MLP neurons of a small language model. Each row is named by its layer, matrix (gate and up: input weights; down: output weights) and neuron, and shows model dimensions 16-111. Each number is 200 + 30 x the weight over its row's rms, rounded and kept within 0 to 999. A neuron's up and down rows have the sign that makes its largest values positive.
Before each neuron's rows, "fires on" lists the tokens most often at its 100 highest values on Wikipedia text that the model never trained on; "fires in" lists the words (lower case) most often at its 100 highest values on Wikipedia text that the model never trained on.

fires on: " and the", ", with the", ", and the", " after the", " with the"
fires in: "the"
L3.gate554,214,227,201,262,189,168,133,190,220,247,122,199,199,249,208,157,109,206,211,183,234,200,202,219,210,204,239,227,200,190,205,227,165,206,183,275,216,208,177,176,180,221,166,180,257,187,211,189,158,194,197,215,181,216,191,217,242,191,241,271,174,191,226,180,210,159,253,195,185,182,210,213,156,193,216,242,181,232,144,171,230,174,225,228,207,218,207,105,186,216,204,229,197,238,159,234
L3.up554,196,211,204,204,182,175,186,211,146,225,171,173,187,242,158,243,240,232,205,208,185,215,218,218,169,137,236,187,202,187,181,214,251,230,220,222,239,184,216,179,188,234,201,236,202,225,238,236,183,161,271,171,171,183,199,257,211,190,201,244,191,207,207,182,140,164,226,221,163,214,228,262,178,209,245,212,143,229,257,229,197,215,220,190,201,196,191,259,238,168,196,219,261,192,263,198
L3.down554,269,221,230,228,194,184,197,202,204,235,209,153,190,175,172,178,216,196,198,255,265,248,210,216,200,211,279,168,195,201,244,154,180,220,251,164,182,207,193,145,207,224,132,243,190,204,208,198,183,175,225,194,214,194,218,214,138,177,211,192,157,264,210,199,189,161,191,147,175,198,231,244,205,208,214,232,200,194,233,181,215,193,178,152,215,226,230,198,189,229,177,177,168,232,192,240

fires on: " as", " served as", " former", " of", " Deputy", " appointed"
fires in: "as", "former", "deputy", "appointed", "of", "the"
L5.gate353,223,223,229,240,238,298,206,200,154,200,261,210,150,223,200,204,208,212,163,180,205,216,169,210,224,135,174,171,229,189,228,209,198,131,213,213,219,163,212,226,216,224,133,184,162,221,149,199,206,207,177,208,197,162,202,194,159,184,226,225,233,166,255,252,217,275,251,217,237,166,152,137,185,213,201,200,181,249,155,203,168,220,213,210,242,210,221,201,197,233,214,240,208,192,222,248
L5.up353,183,192,242,272,202,202,181,200,210,215,213,183,159,221,163,231,195,226,182,136,240,188,146,164,226,156,137,237,195,211,191,215,225,170,215,220,241,199,209,243,236,165,182,156,182,233,185,188,196,219,156,190,215,222,198,163,196,203,193,220,196,163,200,215,218,256,176,209,185,165,167,190,220,152,213,160,196,168,95,236,247,145,182,227,197,176,205,213,197,260,175,179,204,225,167,203
L5.down353,214,248,205,216,246,135,212,272,215,195,143,154,171,219,204,171,221,216,167,131,159,228,146,215,249,165,214,190,220,202,169,237,179,214,258,251,245,183,231,171,179,204,157,214,175,219,184,178,200,174,163,168,174,195,183,209,204,196,172,229,177,212,232,196,206,232,169,112,166,174,207,168,250,200,205,161,201,205,163,219,229,137,224,162,212,183,181,202,261,241,208,192,229,210,192,210

fires on: " to", " with", " joined", " met", " over", "ed with"
fires in: "to", "with", "joined", "the", "over", "meters"
L3.gate601,232,219,265,259,185,208,257,212,201,192,201,201,184,246,214,229,196,209,194,170,215,186,200,201,178,195,223,173,152,162,213,155,105,223,205,153,195,236,224,208,182,203,230,165,185,196,109,219,211,196,150,178,193,186,152,198,203,218,199,196,197,200,249,137,189,166,204,233,150,203,194,192,242,219,216,142,242,203,160,161,193,117,216,227,258,195,227,172,245,169,210,194,183,214,213,171
L3.up601,201,147,201,239,209,239,221,211,189,189,156,178,202,212,102,220,206,259,183,242,190,198,197,238,180,230,198,213,190,225,196,218,223,211,211,191,223,250,239,184,178,246,169,176,194,212,158,258,203,214,196,176,219,222,222,146,250,194,202,225,212,218,214,163,208,168,249,138,194,224,207,176,225,198,183,213,192,224,134,223,155,250,189,178,213,204,185,288,232,160,245,184,247,124,167,212
L3.down601,145,243,192,224,200,187,171,207,215,164,248,223,213,243,216,187,180,224,139,151,213,228,206,175,156,212,253,213,200,220,272,126,193,182,219,209,207,212,190,160,183,218,184,211,100,235,230,256,207,214,159,194,180,189,124,163,218,175,160,211,203,214,169,166,184,207,234,190,147,185,187,239,237,196,222,226,204,173,192,163,209,196,188,145,222,209,225,224,153,208,226,243,202,169,193,170

fires on: " a", " later", " was a", " as", " as the", " became a"
fires in: "a", "as", "later", "the", "become", "former"
L3.gate139,166,244,234,224,208,195,224,196,173,194,209,205,167,244,170,225,170,206,152,208,272,183,163,251,186,185,185,182,187,219,172,220,212,175,178,256,233,155,205,195,215,207,242,202,197,214,171,159,194,176,186,169,203,250,166,234,213,168,207,214,168,201,176,213,204,198,260,214,219,185,162,162,217,228,174,204,193,253,182,212,205,187,189,241,197,240,233,183,170,221,194,231,199,195,155,153
L3.up139,190,276,192,229,174,206,219,184,162,180,277,139,204,216,230,189,215,223,139,222,233,197,202,189,171,254,171,216,207,196,137,210,265,228,196,222,183,179,212,151,184,183,256,257,162,228,208,180,232,180,196,215,199,210,155,205,160,173,208,211,218,242,159,225,206,229,214,174,236,163,170,199,227,229,209,239,236,201,194,216,177,175,180,230,162,249,229,212,179,210,251,181,214,190,243,178
L3.down139,213,235,241,224,243,189,218,127,214,237,190,192,166,229,192,212,226,171,152,189,212,219,182,240,160,197,148,212,197,205,148,220,222,192,223,206,243,210,266,173,214,222,214,211,215,154,145,181,283,233,190,184,157,243,219,230,215,204,161,154,166,197,249,248,215,212,180,232,154,200,206,211,226,177,221,194,228,190,210,201,209,153,216,194,204,202,154,183,291,240,167,185,203,186,211,213

fires on: " in", " at", " from", " in the"
fires in: "in", "at", "the", "from"
L7.gate496,153,198,228,191,199,170,210,179,244,162,197,282,226,166,182,201,194,215,210,195,218,216,224,208,140,207,187,219,192,193,246,214,232,192,152,183,212,171,242,163,226,199,177,204,272,180,275,189,174,234,181,176,203,196,195,238,255,215,148,237,181,193,183,179,236,197,222,234,196,193,188,209,153,218,176,180,225,232,194,167,197,196,200,185,216,206,149,218,191,217,243,175,275,221,237,158
L7.up496,156,202,189,199,160,203,164,202,204,220,211,183,184,135,219,166,180,225,217,216,222,193,167,189,131,206,184,186,187,245,202,294,218,170,189,176,227,146,224,228,194,183,192,168,220,174,194,190,203,215,216,195,222,231,206,145,234,235,200,161,259,181,205,187,180,175,189,246,174,170,229,235,195,184,194,224,148,179,198,209,171,219,236,194,167,199,183,242,167,229,174,178,199,202,209,204
L7.down496,183,213,240,200,234,176,235,183,200,172,188,207,199,154,184,225,125,188,193,209,190,216,170,228,160,187,198,201,275,182,226,196,187,215,196,210,227,231,242,145,215,185,145,115,195,187,215,235,247,158,200,173,189,127,260,193,268,187,218,240,175,204,156,229,198,191,214,201,179,209,205,243,219,202,214,140,179,205,186,197,181,202,188,126,245,196,168,197,181,194,254,212,207,219,95,209

fires on: " two", " three", " six", " four", " five", " of two"
fires in: "two", "three", "six", "four", "five", "sixteen"
L5.gate132,230,192,181,199,194,240,159,170,249,148,197,210,191,308,217,201,239,210,218,161,252,180,196,218,176,143,223,176,209,144,191,247,211,199,168,215,213,192,174,177,209,218,153,167,167,246,198,180,188,224,146,212,223,260,174,167,200,201,226,256,216,160,223,249,149,231,189,259,167,173,181,198,149,235,241,197,189,199,173,217,197,202,209,253,201,156,156,154,200,182,188,189,172,198,231,199
L5.up132,198,221,204,190,219,187,208,187,194,199,179,147,143,202,180,211,175,222,167,205,142,245,252,201,161,209,161,226,194,238,179,202,192,202,225,167,197,249,227,104,189,193,173,228,165,206,228,187,183,175,160,204,148,229,172,209,227,155,237,218,256,233,186,194,189,185,226,188,240,200,238,175,207,212,229,193,192,167,164,224,245,190,165,203,170,191,143,223,247,189,168,145,174,171,242,198
L5.down132,199,210,274,244,189,129,148,232,186,222,237,188,218,234,197,207,260,216,193,172,195,183,175,220,235,185,208,238,257,238,141,174,187,187,177,213,196,210,205,183,176,259,191,242,219,195,204,180,135,228,152,209,165,185,162,219,226,176,203,231,220,223,220,210,252,216,239,146,174,231,209,213,222,241,202,189,204,185,215,178,201,192,196,211,169,278,152,225,212,219,187,198,216,159,172,176

fires on: " became", " as", " to", " appointed", " become"
fires in: "became", "to", "as", "appointed", "become"
L6.gate60,169,250,273,233,268,243,237,239,179,219,199,184,182,178,185,216,198,175,251,218,221,232,183,229,174,160,206,221,163,191,175,211,170,224,173,197,165,199,198,216,177,207,154,214,192,188,183,176,186,174,174,222,199,173,174,163,133,250,242,268,238,198,234,164,195,254,224,218,218,130,207,148,208,244,254,205,174,268,194,151,217,155,170,202,169,168,200,234,181,207,229,201,257,222,168,165
L6.up60,265,180,174,198,181,176,207,245,209,192,177,166,170,167,158,230,231,214,146,187,272,186,181,250,219,163,217,196,252,224,225,202,198,196,205,254,204,196,217,192,190,153,241,229,196,205,192,168,176,192,192,188,188,233,166,235,218,193,207,276,212,181,222,246,195,202,230,159,212,166,200,156,251,168,221,190,188,260,238,206,208,215,166,222,171,158,216,207,227,191,173,236,114,216,148,199
L6.down60,166,229,226,215,165,255,208,220,185,178,142,262,175,224,198,207,173,219,178,182,183,213,202,194,187,182,190,197,202,218,190,161,226,205,220,193,201,218,147,171,223,201,186,165,200,205,146,217,212,263,209,182,192,241,201,204,188,200,148,221,205,178,268,243,211,219,231,189,182,172,213,159,201,235,194,223,205,155,213,187,211,217,194,179,206,210,252,246,184,226,207,195,217,138,133,209

fires on: " to", ", to", "ed to", "ing to"
fires in: "to"
L9.gate320,216,222,199,204,219,226,181,200,202,233,203,155,201,215,177,186,163,248,222,246,174,215,208,185,143,168,202,199,170,247,215,211,209,152,145,205,167,231,240,207,195,235,144,220,194,159,208,201,159,215,214,219,248,154,220,157,213,249,240,198,249,202,169,204,219,242,161,138,175,213,246,201,220,243,228,206,221,143,179,100,183,179,183,187,155,170,155,234,210,181,309,187,143,201,175,159
L9.up320,181,199,175,228,169,174,173,159,191,259,183,206,159,197,116,218,169,176,212,189,165,172,245,242,232,202,180,186,227,229,193,181,181,245,151,192,225,258,234,196,203,178,189,227,200,235,249,222,195,233,257,246,193,169,198,200,204,221,161,195,205,174,272,182,192,142,209,184,257,233,185,163,218,186,174,227,225,185,194,209,219,185,204,186,209,215,149,205,167,217,242,247,196,171,213,252
L9.down320,182,170,196,223,138,163,184,199,243,152,272,205,172,239,228,177,136,211,195,211,157,214,212,205,178,203,213,189,186,180,268,250,254,175,221,143,173,178,165,137,132,218,217,173,159,195,171,183,252,161,232,197,192,222,190,187,184,188,207,151,181,177,177,144,249,183,262,171,197,209,261,148,167,256,177,210,239,189,148,201,164,190,232,154,199,169,233,177,211,209,168,199,234,207,173,195

fires on: " with the", ", and the", " to the", " after the", ", with the"
fires in: "the"
L3.gate563,193,183,201,253,177,229,184,214,221,205,177,163,195,216,137,186,146,212,228,159,263,209,196,189,194,174,175,224,184,184,183,185,235,192,224,227,175,240,215,214,249,212,168,202,156,153,237,240,228,211,232,182,183,202,182,245,208,245,237,177,191,225,238,210,148,220,201,211,177,177,174,215,190,169,195,196,172,192,207,268,243,193,242,240,202,184,203,187,135,199,237,152,196,222,155,218
L3.up563,185,239,203,180,174,176,187,184,157,173,184,180,267,231,175,174,212,201,154,247,240,236,232,214,212,184,197,231,167,209,186,176,213,186,201,232,235,215,213,231,198,218,161,210,244,185,161,203,211,237,207,196,182,138,174,133,230,181,150,251,190,189,196,170,201,126,214,150,185,186,223,194,208,164,199,267,205,235,201,235,229,170,207,268,200,202,260,212,191,174,170,164,199,207,235,204
L3.down563,212,203,205,223,203,229,170,200,172,210,172,176,224,219,137,239,202,232,211,197,232,222,187,210,241,161,219,236,214,219,243,199,177,188,243,230,198,215,185,228,181,258,108,179,183,220,239,208,237,165,216,184,171,224,172,214,218,238,208,211,217,179,236,224,223,187,220,218,209,202,182,197,147,196,215,215,174,197,183,172,197,224,168,203,177,254,223,166,192,173,195,166,246,221,150,216

fires on: " more", " most", " less", " very", "ost", " one of the most"
fires in: "more", "most", "less", "very"
L5.gate657,166,191,205,217,198,198,173,198,246,211,174,226,143,255,188,153,222,201,192,223,237,204,140,201,205,201,219,183,216,248,215,180,189,223,258,193,191,181,181,188,206,188,181,242,224,165,172,191,189,160,193,232,221,180,184,149,173,185,262,211,200,170,174,172,213,230,170,193,253,195,173,182,174,190,281,169,201,179,182,242,249,212,206,244,224,206,201,167,162,212,182,217,177,210,170,245
L5.up657,212,230,227,220,144,175,205,189,196,120,221,191,193,198,186,224,202,235,200,221,254,186,218,201,199,177,236,216,221,183,179,231,179,212,167,235,162,215,188,152,219,230,149,200,210,219,214,196,178,189,174,221,211,203,212,196,192,194,132,210,199,230,247,228,265,189,161,200,206,198,210,233,240,175,192,217,266,207,169,169,239,208,146,205,160,171,242,218,244,186,166,197,172,181,223,160
L5.down657,192,167,232,142,151,166,204,179,198,170,143,173,189,226,241,188,216,164,209,254,217,216,243,204,207,248,198,186,183,205,235,115,168,219,227,224,195,204,208,188,187,134,156,214,229,221,194,163,215,210,168,173,231,234,173,203,227,149,222,201,226,186,204,204,194,207,159,234,270,178,200,173,183,214,194,175,194,179,252,199,221,210,206,211,203,223,206,222,251,218,171,174,132,192,163,154

fires on: " that", " which", ", which", " who"
fires in: "which", "that", "who", "by"
L3.gate331,185,190,196,157,238,198,204,142,134,214,146,202,184,171,216,255,182,202,208,159,224,193,199,188,214,235,211,232,199,212,174,232,153,226,239,217,216,207,222,186,226,214,204,131,191,155,194,258,191,178,220,167,164,153,215,201,201,161,164,210,189,201,212,171,191,208,177,196,223,201,169,180,210,197,170,220,226,172,229,172,185,192,176,209,236,185,217,187,237,214,151,143,170,123,216,185
L3.up331,240,242,120,210,192,209,256,216,213,170,225,232,179,188,240,157,229,189,214,216,200,200,178,184,226,204,206,157,198,204,179,178,159,222,185,202,226,245,152,268,211,194,171,191,179,200,213,190,227,203,192,182,156,186,175,168,243,224,192,235,222,184,166,196,228,282,231,239,198,203,195,217,218,256,180,279,234,193,233,176,232,131,201,195,180,164,170,220,210,219,197,176,230,202,223,205
L3.down331,154,176,214,170,158,220,205,170,203,211,192,213,214,215,204,195,210,203,198,268,199,162,182,175,183,170,177,186,250,194,183,225,170,255,212,212,167,184,201,226,182,135,187,165,222,167,221,131,150,248,254,232,170,205,182,239,228,225,233,145,180,243,207,162,240,183,195,204,192,201,148,201,223,188,249,185,211,171,194,187,162,203,218,179,189,199,146,158,189,170,148,178,237,230,223,226

fires on: " and", " or", " to"
fires in: "and", "or", "to"
L6.gate405,226,202,195,179,214,222,198,170,234,195,237,217,206,200,195,203,247,198,224,236,207,180,180,142,239,174,211,169,115,157,156,229,181,248,219,222,236,155,162,169,180,235,251,187,234,178,202,233,233,164,240,220,224,193,226,167,186,237,156,208,171,252,199,249,160,180,255,239,219,201,185,229,208,156,165,201,190,197,246,233,245,219,202,251,194,157,210,161,224,216,181,194,182,149,204,194
L6.up405,234,217,243,222,198,173,198,261,176,221,206,187,183,169,171,181,208,156,211,205,207,185,242,217,216,190,208,171,205,198,175,218,201,241,270,199,249,239,247,218,209,193,230,199,216,219,233,196,167,198,206,251,186,159,210,167,183,259,219,195,242,174,228,180,166,164,192,178,211,192,215,180,174,180,212,219,151,241,161,211,159,191,181,194,238,169,255,189,197,118,225,209,171,192,181,196
L6.down405,205,188,190,165,199,173,204,219,183,159,189,172,216,182,190,210,190,162,208,273,200,206,206,170,164,125,181,217,175,241,205,161,163,218,207,224,236,256,196,148,174,210,186,213,178,203,192,234,158,165,183,204,168,208,205,212,221,193,239,168,185,174,207,225,203,185,152,195,223,228,198,204,211,208,225,196,245,219,156,254,233,171,154,189,229,199,205,188,252,158,156,251,192,259,229,193

fires on: " or", " later", " and", " term", " then"
fires in: "later", "and", "then", "or", "orca"
L6.gate269,189,189,173,207,204,186,211,149,208,205,227,202,226,205,158,205,190,194,171,239,203,196,222,165,229,175,154,213,177,164,142,211,248,234,192,218,213,225,138,244,187,220,196,171,237,164,176,244,205,188,209,189,194,194,232,207,196,242,219,197,210,147,246,188,188,211,207,212,161,155,210,190,266,205,198,215,183,179,169,160,177,171,230,238,175,172,256,150,227,227,200,191,225,195,163,115
L6.up269,237,219,188,210,171,161,219,209,165,217,215,127,218,263,228,189,224,219,167,207,223,199,191,235,196,246,186,162,177,130,175,211,242,230,240,187,153,230,172,99,195,171,193,170,196,192,218,180,190,153,189,237,173,173,194,216,170,194,225,213,190,217,181,240,186,241,194,204,174,169,187,177,185,205,230,225,203,221,193,219,231,174,157,131,195,178,228,144,188,182,205,179,165,235,230,184
L6.down269,174,172,146,208,222,126,232,166,176,260,254,194,251,186,179,178,224,211,172,235,202,209,215,207,229,181,185,252,231,162,220,170,196,257,229,241,208,211,206,196,207,205,207,199,214,266,182,157,190,149,214,205,210,207,167,209,248,196,215,169,194,177,158,232,180,229,226,160,205,199,261,180,241,154,178,142,178,193,215,220,226,228,201,145,209,215,234,191,232,223,188,173,206,190,221,210

fires on: " most", " family", " only", " more", " one of the most", "ly"
fires in: "most", "family", "only", "more", "one"
L7.gate511,203,237,252,168,218,200,198,196,205,143,175,150,189,174,152,207,200,258,214,291,248,198,141,164,185,255,177,212,243,188,174,146,198,200,144,220,189,211,158,177,194,214,281,203,190,184,147,229,201,191,242,165,217,178,153,180,169,233,217,203,185,203,211,176,206,225,124,205,230,183,209,192,172,206,209,192,187,186,218,206,171,209,240,248,205,149,174,212,194,224,202,187,183,203,196,223
L7.up511,202,204,231,240,253,170,211,217,202,234,180,207,186,220,203,184,211,198,226,212,207,190,244,236,265,255,181,249,237,165,171,204,162,187,235,172,182,160,159,159,215,164,200,183,206,222,147,204,178,112,216,229,251,193,194,219,215,217,217,215,158,203,187,194,215,188,224,216,182,225,197,192,201,179,213,173,236,178,194,208,170,181,149,178,205,188,198,205,227,205,192,137,237,183,189,195
L7.down511,123,201,193,261,184,161,263,246,188,221,198,238,153,248,220,162,204,232,197,176,177,226,238,223,213,208,159,194,244,223,238,183,211,222,152,190,227,205,204,120,199,200,170,203,235,203,218,134,199,193,244,214,301,242,191,185,209,214,201,156,174,205,243,151,239,251,203,230,192,202,182,202,158,129,177,127,229,211,172,175,208,188,193,223,216,205,197,206,198,242,125,242,217,204,207,231

fires on: " as", " As", "As", "ough", " since", " Since"
fires in: "as", "since", "though"
L7.gate259,168,200,210,220,235,191,211,201,162,223,220,191,177,198,265,205,136,164,248,221,185,248,243,208,180,175,207,299,146,161,230,215,220,195,160,171,184,223,196,206,244,228,162,160,146,220,214,203,173,159,188,197,180,181,201,179,183,194,221,232,206,212,200,194,174,110,247,250,183,188,196,203,205,182,145,192,213,189,198,223,220,121,214,196,153,201,207,214,229,193,181,206,233,131,181,176
L7.up259,222,132,162,231,220,257,198,246,177,161,222,124,179,222,204,238,249,206,200,187,215,210,219,203,165,77,220,134,236,147,204,190,173,179,170,187,191,210,214,168,157,205,169,218,217,138,192,202,204,223,214,194,154,158,170,143,216,152,138,235,191,233,253,195,216,182,196,177,214,203,209,224,152,179,265,157,226,191,190,173,214,230,191,187,217,231,179,158,204,207,225,181,145,185,213,256
L7.down259,172,190,175,204,224,177,178,254,195,188,132,197,225,163,232,191,193,193,233,178,224,232,240,212,188,229,201,205,195,165,164,216,183,211,223,220,228,210,207,232,196,172,170,185,245,200,173,205,215,136,213,207,200,231,224,187,184,188,191,195,175,199,166,167,195,234,238,144,210,228,205,214,232,167,198,193,211,219,182,229,256,203,228,243,221,187,190,197,202,212,178,167,200,216,218,183

fires on: " had", " can", " It", " are", " has", " that it"
fires in: "it", "had", "can", "are", "has", "is"
L6.gate620,179,228,243,177,242,196,231,191,180,143,217,221,205,189,160,182,177,218,195,163,230,193,187,185,205,211,216,176,229,200,157,154,176,180,196,238,170,200,196,184,177,171,257,229,176,222,232,212,215,174,230,183,188,155,230,230,188,167,180,189,272,241,212,213,216,215,213,234,215,175,268,234,162,239,206,256,214,218,210,217,179,207,195,245,250,255,175,207,205,167,176,181,188,201,207,160
L6.up620,287,197,172,215,178,183,187,153,245,199,232,234,216,179,219,205,256,214,155,178,215,205,215,233,188,220,195,253,224,235,169,177,185,207,251,171,201,205,154,189,226,179,208,160,217,220,221,256,203,170,179,182,136,204,227,191,173,230,187,267,171,191,198,247,211,188,180,211,214,153,186,235,175,227,260,237,153,217,175,182,249,163,197,234,181,241,239,174,206,211,201,176,159,184,204,221
L6.down620,196,170,168,193,252,193,177,180,203,188,203,166,200,262,192,212,210,228,171,216,225,201,182,202,198,233,236,194,188,215,211,229,211,185,247,179,184,252,129,193,246,208,202,146,232,170,194,188,208,240,213,226,158,190,157,189,183,158,230,219,211,192,212,203,288,240,180,225,211,210,154,249,157,192,171,226,195,146,226,190,179,185,138,223,185,202,208,185,209,197,236,193,184,229,210,214

fires on: " is a", ") is a", " an", " is an", " was a", ") was a"
fires in: "a", "an", "the"
L3.gate653,224,207,247,190,217,211,189,164,233,222,217,239,171,187,232,228,264,199,175,222,238,169,186,177,190,185,161,186,203,231,241,202,206,241,196,172,195,238,195,194,219,231,168,150,201,143,207,169,217,142,237,214,264,233,205,182,214,259,198,175,210,248,254,220,188,219,221,231,169,176,222,185,234,233,227,252,221,187,165,195,230,207,178,186,202,167,192,225,221,247,187,226,210,217,288,157
L3.up653,213,170,220,189,199,163,209,202,149,209,188,220,204,215,189,206,259,178,173,195,255,210,174,236,141,200,192,254,201,212,156,173,248,183,188,224,186,213,173,170,158,204,250,190,206,165,219,180,165,215,182,107,223,215,140,240,244,161,229,254,260,204,215,191,197,168,155,214,179,168,160,232,211,270,172,224,290,194,165,190,170,208,192,201,162,206,198,208,208,221,167,220,151,225,245,159
L3.down653,210,162,189,169,222,210,237,144,227,175,209,199,235,229,202,183,186,149,216,172,284,200,161,206,219,197,225,211,237,244,204,198,209,214,224,193,179,228,219,143,191,194,165,190,178,217,199,217,226,214,227,169,219,253,220,228,212,222,220,208,176,247,198,171,175,199,185,184,173,216,196,191,209,236,160,238,214,201,196,218,227,236,228,211,202,248,185,181,184,229,207,164,203,251,218,158

fires on: " first", " second", " First", "st", " third"
fires in: "first", "second", "third", "last", "seconds"
L3.gate114,168,152,213,198,208,187,155,199,212,243,173,183,211,221,157,224,238,191,185,220,194,229,184,212,212,200,197,206,197,264,213,185,229,215,158,194,245,160,201,230,205,252,202,186,258,158,236,227,185,162,206,161,202,205,205,170,201,210,191,240,201,200,181,205,110,180,190,262,190,155,190,197,214,203,214,161,216,174,237,222,245,202,246,223,190,167,165,217,201,190,197,221,166,191,214,223
L3.up114,169,252,165,169,178,199,217,216,208,181,162,196,204,215,138,195,176,178,180,173,175,221,222,236,181,188,230,195,197,240,198,207,194,239,221,185,193,148,251,224,187,219,202,162,240,187,237,264,165,177,210,155,158,183,209,244,186,181,188,237,191,192,188,181,161,212,221,214,191,216,193,162,228,234,188,182,226,218,214,194,218,214,176,163,120,178,200,184,179,244,214,224,188,234,244,237
L3.down114,185,236,214,199,240,221,278,248,210,171,191,223,176,243,174,172,253,213,247,190,176,220,195,261,187,160,233,234,211,211,232,205,200,213,194,246,180,203,242,234,232,281,165,162,172,171,195,240,207,201,183,192,189,178,209,210,167,171,309,219,201,257,171,190,154,235,202,214,220,173,216,173,227,215,255,187,259,168,190,209,214,208,223,189,176,140,164,161,166,204,241,201,181,198,225,236

fires on: " under", " and ", " for", "on", " among", "For"
fires in: "under", "for", "and", "on", "understanding"
L3.gate141,225,242,187,209,204,163,189,262,157,234,188,219,202,200,212,177,233,188,182,243,233,227,222,212,172,178,237,242,183,217,222,221,245,176,156,246,248,175,147,151,244,187,240,157,217,243,213,193,202,176,237,196,190,215,216,225,188,185,212,196,243,230,180,188,201,159,200,189,191,150,218,238,194,232,228,178,204,202,196,243,221,198,250,203,192,330,197,234,181,204,226,245,155,203,218,232
L3.up141,243,210,188,191,158,194,200,242,224,211,167,260,173,231,183,162,196,170,174,141,231,192,207,230,189,182,205,215,196,160,144,113,178,201,228,207,176,194,178,200,218,199,199,191,206,191,142,222,189,199,231,200,192,205,203,195,173,196,197,227,183,198,111,179,183,171,153,182,203,190,153,150,246,198,165,159,225,152,186,260,154,226,195,204,189,194,166,250,205,202,200,225,207,209,211,219
L3.down141,209,231,136,273,167,214,203,194,195,226,178,196,170,255,230,173,181,188,272,191,185,274,208,168,168,194,242,192,145,194,207,240,184,223,225,175,162,248,217,231,221,178,246,226,242,220,233,174,226,155,227,169,259,232,189,225,175,193,142,208,190,146,209,216,191,235,188,180,196,209,192,198,217,169,182,181,231,165,198,196,173,187,189,174,139,189,142,281,248,191,203,181,211,148,130,199

fires on: " at", " in", "ing", " to", "outheast", "west"
fires in: "at", "in", "to", "southeast", "the", "housing"
L3.gate159,191,186,202,196,215,208,181,212,185,174,200,198,230,250,193,235,155,212,183,196,242,198,226,200,217,174,279,160,233,199,186,162,150,197,183,210,216,187,256,196,196,173,200,198,204,200,194,158,187,202,138,183,167,175,183,139,256,250,213,224,181,251,172,232,142,202,160,224,252,190,186,219,192,240,183,152,205,233,195,194,205,239,248,258,217,257,159,213,176,223,162,197,226,266,216,198
L3.up159,204,194,195,166,155,182,144,126,178,167,197,243,222,173,183,223,225,216,244,241,174,213,192,173,210,165,218,219,148,239,166,221,220,204,153,225,216,209,219,197,207,238,206,195,261,180,184,230,234,216,234,223,209,167,245,224,249,174,174,215,192,209,210,162,205,103,178,202,217,151,159,179,244,221,196,149,229,184,202,221,192,245,208,170,192,198,188,229,205,252,132,178,164,197,180,212
L3.down159,214,222,251,219,214,215,208,142,184,151,240,180,201,212,252,205,205,196,170,208,210,196,190,178,237,224,221,214,199,171,205,246,176,188,271,199,220,202,157,182,229,185,193,242,229,165,202,145,173,170,218,194,167,193,215,222,229,172,228,198,249,202,177,168,160,167,194,201,195,186,265,222,197,161,224,133,162,202,268,170,196,205,181,260,213,192,213,212,206,219,210,181,179,212,204,197

fires on: " that", "ed that", " said", " announced", " stated", "ing that"
fires in: "that", "said", "announced", "stated"
L7.gate512,195,165,219,176,235,195,164,205,214,173,180,203,214,224,244,234,192,196,206,148,275,233,170,241,204,212,158,174,274,221,208,105,175,189,203,215,194,191,218,203,195,173,188,244,169,221,244,218,176,217,134,150,186,169,190,197,191,228,200,245,151,221,182,194,209,242,255,253,193,186,188,174,218,213,250,238,172,219,188,195,167,194,208,208,235,185,214,164,203,231,201,224,245,214,203,148
L7.up512,165,217,243,176,238,198,233,178,185,212,217,177,263,198,205,269,114,174,235,184,195,233,174,210,211,221,234,234,202,158,228,208,229,211,214,124,177,163,227,207,236,215,185,165,175,174,185,237,171,147,177,168,170,180,238,180,182,218,228,221,128,237,210,200,229,218,221,215,228,128,238,220,160,193,213,248,159,148,241,180,213,227,197,178,239,209,188,220,219,239,210,192,217,194,201,194
L7.down512,220,190,164,165,217,194,212,174,201,164,153,154,211,219,170,162,217,178,208,249,194,225,162,191,234,196,218,130,146,186,188,204,203,205,181,213,187,210,222,214,192,169,194,187,230,246,190,154,144,203,223,159,171,163,139,201,164,219,201,174,199,191,226,196,181,192,186,204,158,180,201,207,254,181,203,236,131,218,223,212,171,234,207,186,186,130,178,188,244,243,189,215,246,162,165,195